config.toml
n_head = 8
n_kv_head = 8
positions = "rope"
rope_base = 10000.0
init_std_o = 0.00618
init_std_up = 0.029
lr = 0.00102
lr_mult_o = 0.657
beta1 = 0.9
beta2 = 0.95
lr_head = 0.0219
schedule = "wsd"
batch_tokens = 131072
seq_len = 512
doc_mask = false
MLP neurons of a small language model. Each row is named by its layer, matrix (gate and up: input weights) and neuron, and shows model dimensions 240-367. Each number is 128 + 24 x the weight over its row's rms, rounded and kept within 0 to 255. Numbers have three digits each. A neuron's up and down rows have the sign that makes its largest values positive.
After each neuron's rows, "fires on" lists the tokens most often at its 100 highest values on Wikipedia text that the model never trained on; "fires after" lists the tokens most often just before its 100 highest values on Wikipedia text that the model never trained on.

L7.gate2283:117093120140130138120150121184141086137128145136131084156124126121124078173122154137115094162133148138099095102087163157131147088104118163151129129126092158166078132122137155120132112154085132126124150164151112105123136154132087123211095139108135137077109100164118175095118157134094127115079167114124132163162130131075115150125143132128148152129127097126128130090081174109142166165181
L7.up2283:140132147136151155120122138152100129132108178175119110157121105131104123131116155151121126143105089169094142081096091074145104107095147138138124117130120141110158107154172156120131136090104136146131114104080136108161204142101106071120120142142164120120094142133100143149099140146124148128156114092081127119123120090121132154113152111140127152107196123164131121102104161122095139175110
fires on: "0", " years"
fires after: " ", "+", "{"

L7.gate187:120118103062085140105119146096108125120138129121111135117116131124102128145173124100103100162129137121158087130105144122119126152104136130137088123088153087131087139105131105126122037136138139143159101150123102123109159143079149127129113169117178149116138112093148120145105068133105139160132159080107147141113138147110159166111146133142121114122113140129129099141115170152117147149139
L7.up187:143148149088098112140124133121131109134128175145137152150133162115130147123151135146121129172165132142122148123102139113119159122104142105073129083104141105131128122146153133088128132075059115126152133132124140147127135111160178155159109145153113145148118170148117121111111149160137138119138164117126099103129178128173143056101118132107132169137128163142153133080111096105104130073071
fires on: "5", "4", "1", "0", "8", " "
fires after: " ", " |"

L7.gate1222:167188142157143132144109140128106180092091150125145151091130119111073090141128141126129108118094162157122149108137138129123115152094152121112115099140177110118142137118128176115165079137128142101101121145116125120123147147137160152080151125140155118113143124133109120130163063124117136132135123116154149070172131161125131108143135178137141142140120167154164105121143124138081103131146
L7.up1222:136141081118149136104098113155137113106149110166129083127084123115123158150123188150094121117118118130120137100131133132111131142124095119130082138134133146112160154141195110143109102137078124094103128101140066135169114115144066162125140139101117115134157095141152163118086148153122127096130104113107115127131105130149130114161109100120126148168113130121115121173143119157132113156124
fires on: "1", "on", " medalist"
fires after: " ", "im"

L7.gate1759:121129136149073132108145155133118140143094182141149127132130091119156122157108129134141133136120161087162129129104132121113108156138154138126125163103155164108138127120095202100104131133127157151133123135141179136140141125107158106139167128164102155135108138144129108100126095144140140149151143130144112152096124182127108149138141097146122111129143117126143091145131120160123091117122
L7.up1759:132140093141118116114151136126111117108136149115141125150119115128167145151143152119096142122131165124135137155085140115165137169134137113159137141111098189101156151156094148089082146100146101136129087098132143113144120094159165124122089124115153154124159155105166148121133106118129104107111162083136125104128137141131143155136113139108141096141146135141129177148163168129129102120168
fires on: "H", " Z", "-", " Hann", "/H", "-H"
fires after: " (", " \"", " -", ":", ")\n", "-"

L7.gate1760:147099155127110138098106106132122167145138145134147127107114133157172140079144113143120125133117111138102103143121176120168163135147158073119167137101148112130099131186098140162153135177087161120162154119127142108145107114144172095159120120105144132086137124098142153118089083142100118121116128137096136057161129140115125124097129132134130105087135120134141118131137158182147101136129
L7.up1760:151141082107105119151178091113096135121126154121163085138163149120096122105166121128155130143081136139145079135088141140142182123126089161145126070105142137166109195132071142094158100135170136095125139138095085096141126143114153112130130151149096145178135119093139129126112138121158110182125149170141135123135107104147150146152132127118134137137119125100143153090123154087147117113127
fires on: "8", "9", "4", "7", "0"
fires after: "201", "200", "199", "202", "198", "196"

L7.gate251:116135145133137167124140114183160096124175100120106049162130119135140094121154116107154148104141087165108133131165125093116167124104127134144144097174131146101097152114130122185122155111119136117155090149133131124135123098109133152096075118128152095077165120107123117150110158111171150128128107137197118135169104116136126077127131144124153117149144133141154069134113130111135110128151
L7.up251:132106136108161115113135137121150108148165115134115115182158083117126116097136114113113118156108127099108110085145109114115139122153164078161133168164172093121104126159143124139162141092137140127108200120161165111126095121085145145121124121107124109143127136157110163141109099132094145100100085140160156074109127118155155177155148148118137150163112126149099103141109157118151155125098
fires on: " ", " of"
fires after: " |", ";"

L7.gate2421:127142116102098108103152148098151125137150124149142124139122120146098073155085118179119109164131117145138140109150146127163096137123109129097172153109119116086126103124138180111108115140118145133155123124156155145148124140160148136165122099137120121084169097138165119111137097093097168129128136097143098120111094111117122097118118097108146192116133105113104117111139146137107135112098
L7.up2421:160151115103126172120131123095115109122125117130125136080154114134152083130073136130117126125149116085149127123113135113143102077096117127090100103129142133110117116119162090159124155081153103119131084091107178127107129147086136152157132088114154127155168094148159117102129083142132163134136147123099120132135142107076180146122117145142192143149107114146130098115123138165122123123149
fires on: " |", "|", ":", "\n", "-", "0"
fires after: "2", " |\n", "0", " ", ")\n", " –"

L7.gate728:118127174128117104126115093151140145139115134142119100094076112127127113107136162134122161158137161129097171112094169133172136085138175079106128107168066141143150127127090103126114143114141145111091133180107103095137140140120101151124127089118141081146126111123104124138107118180072123109088135180090119118122173180138153110111125125163140161152092146126169104115150112155112135153131
L7.up728:109138112092098174152164150150161115119134156142155137146128100156141148122135092155128122138088116118127143106161098106124148099130152143134155102094152112143136132146081114175125114110163138133136161131136099054102130127136167123107145106096118085112099117103115132095111099138162137144157117094166167103118110127129147115159120138166123114089122144117159138117140139128132165148126
fires on: "9", "8", "7", "6"
fires after: ",", " ", "-", "."

L7.gate1043:104115125108118118122108165114132135101159097139129126157126124140146143144158126163147140146111112125090100121156151114133121102148079089127110126125123150136111149132113123128138118175147137107100143132156165156152124132135116150096194165171116145120143118110158165103102120117170096131145122133165152144080117076128125163100114135071078144108140165088136172133111121135143144127063
L7.up1043:099099133127121076089139121150163115124124122091132120080144095168132158165063140084153151109108099156142121154114103116133152128099157109104115185155154141166099163144115132145170171116105082145134136164134154144145085065126145080121110166130162162097161159164083145120124145125122120140140088105098132154124083128092112140149122118165091080119140150088117181141150136130108143113129
fires on: " ", " Digital", " |", " announced", " the"
fires after: " |", ":", " were"